Part of a small language model's weights: 29.4M parameters.
MLP neurons of a small language model. Each row is named by its layer, matrix (down: output weights) and neuron, and shows model dimensions 266-329. Each number is 128 + 24 x the weight over its row's rms, rounded and kept within 0 to 255. A neuron's up and down rows have the sign that makes its largest values positive.
After each neuron's rows is what it responds to, as a language model described it from the Wikipedia text at the highest values.

L5.down152 [130 118 143 135 107 119 140 137 173 141 132 130 161  81  80 117 120 133 135 111 112 141 149  96 139 105 138 133 126  94 139 104 113 146 103 164 138  82 130 114 128 161  96 112 148 142 124 111 165 146 143 144  92 110 145 131 129 129 115 132 131 169 142 113]
Description: Middle or final word pieces inside proper names in lists and tables, such as Mavlan-ov, Rasmus-sen, Feld-man, and also dashes in year ranges like 2006–07.

L2.down643 [141 131 110 107  98 135 126  93 105 101 120 125 113 118 146 111 122 183 116 142 110 140 109 117 177 122 104 102 127 121 138 128 141 116 120 121 110 144 153 153 138 144 137 104 120 129 173 117 112  83 199 165 113 104 149 115 140 108 132 120 129  95  59 100]
Description: Capital Z opening a proper name, mostly at sentence start or after punctuation, e.g. Zach, Zito, Zanesville, Zidane, ZR2; rarely table codes like USA.

L4.down425 [111 121 113 137 150 156 125  98 118 202 154 118 148 147  72 105 127  95  98 137 170  94 178 117 101 129 122 100  92 126 117 132  76 146 118 200 109 189 130 128 121 113 137 122 137 150 121 113 143 115 126  81 204 136 145 153 127 152 146  85 105 112 130 110]
Description: The last piece of a word split into tokens, often an ending like -y, -ing or -ed, as in Fair|y, gre|y, Chang|ing, Clos|ed.

L2.down219 [114 142 129 132 140 136 133 150 150  91 113 138 125 122 104 115 122  93  78 153 148 104 122 152 117 125 134 142 138 164 137 142 108 124 128 142 167 166 118 157 137 108 119 131 109 126 120 128 105 172 143 149  96 111 112 116 127 144  74 114 125 126 170 124]
Description: Adjective-like word endings naming a field or domain right before the noun they modify, such as psychological scale, Biological process, football pyramid.

L2.down575 [157 113 157 119 112 113 124 127 154 141 127 134 152 108 119 157 134 108 119 106  92 137 138  92 120 125 155 102  77 193 130 137 116 121 156 154 118 103 115 124 159 153 104 128 106 146 141 132 169  99 123 131 154 131 171 119 107 110 136 142 137 107 122 152]
Description: Ordinal words and suffixes marking a place in a series (third album, fifth season, 25th, 1st), plus another, next, and the digit 1 in stats tables.

L5.down212 [154 113 110 157 110 140  87 135 129 114 124 135 144 138 117 141 136 110 124 120 158 166 144 137 174 134 151  95 146 115 155 137 104 138 107 114 165 130 128 133 141 137 102 164 145 149 119 168 159 101 150 114 133 150 149 172 104 138 136  72 127 145 132 152]
Description: Field or sector words opening a compound name or noun phrase, often in tables, such as TV (series), Racing, Opera (House), managing (editor).

L5.down147 [115 104 141 152 119 101 108 116 121 143  93 148 113 133 196 118  97 112 138  96 109 152 119 113 154 136 126 130 140 145 121 127 124 131 120 120 109 140 118 126 108 140 148 120 124 102 179  91 104  87 151 129 106 126 111 142 127 119 165 153 162 124 141 119]
Description: Final token of an entry in a table or delimited list, just before a pipe, semicolon or parenthesis, such as 97.22%, Honda, "NSV".

L2.down773 [171 138 119 120 125 129  78 156 133 161 145 155 148 112 178 117 104 108 135  92 116 134 151 138 141 103 105 145 153 138 156 178 111 123  97 108  83 151 122 189 122 152 154 159 120 173 151 124 145 128  70 132 115 161 108 160 110  81 129 177 172 131 134 122]
Description: Final sub-word pieces that end a proper name split into tokens, often in tables or credit lists, such as Kill-ah, Ros-ina, Ringg-au.

L2.down257 [129 128 119 135 119 186 105 134 149 136 173 151 139 120  81 125 121 142  99 135 126 111 107 122 103 158 124 106 131 172 147 143 107 142  96 161 101 153 101 105 152 110 131 109 154 121  83 120 148 128 117 153 159 130 129 115 118 122 138 113 129 117 132 128]
Description: Final pieces of adjectives before a noun or comparison, often after a hyphen or most/more: self-govern-ing, most powerful, Marxist–Lenin-ist.

L5.down686 [154 129 134  95 100 107 149 150 146 122 124 112 152 149  96 126 140 126 122  88 122 110 134 101 116 133 121 116 167 147 137 132 114 150 129 107 111 129 102 157  88 114 179 121 123 103 167 132 154 141 101 130  92 108 122 139 169 112 147 152  68 135 180 101]
Description: Words that introduce a following set of people or things, mostly partitive "of" (many of the, one of the, all of), plus between, among, both, and titles before names such as King, President, Bishop.

L4.down779 [143 176 151 136 129 128  73 132 118 137 142 137  98 177 143 142 118 132 122 143 111  79 145 111 109 147 148  99 124 135 148 158 160 155 121 112 113 128  95 144 123 128 150 138 167 151 124 186 124 134 148 144 147 132 146 126 124 128 101 141 116 133 168 154]
Description: Final word pieces that complete a multi-word name or term, often in table cells before a pipe, e.g. Orec-a, Country Boy, Volv-o, North Pole.

L4.down180 [112 121 143 190 119 118 104 149 185 115 125 109 129 140  81 109 107 131 156 103 122 118 142  99 132 159 113 148 182 140  93 160 135 119 131 102 142 139 105 125 129 123 152 154 145 147 120  96  86 139 124 116 160 140 114 169  76 117 106 104 105 142 128 147]
Description: Nouns or adjectives naming a field or domain that modify a following noun in a compound, e.g. railway gauge, financial obligations, radio station.

L5.down604 [125  89 131 111 148 130 132 137 164 135 144 165  98 158 135 128 101 135 164 157 106 101 125 108 147 104 143 116 157 112 109 179  94 116 105 136 120 115 146 126 108 125 140 111 133 148 129  91  97 137 145 136  90 142 123  91 123 160 142  99  89 113 123 114]
Description: Non-final pieces of multiword names, titles and hyphenated compounds, e.g. the hyphen in open-top or broad-gauge, Inner (London), Fair(y Godmother).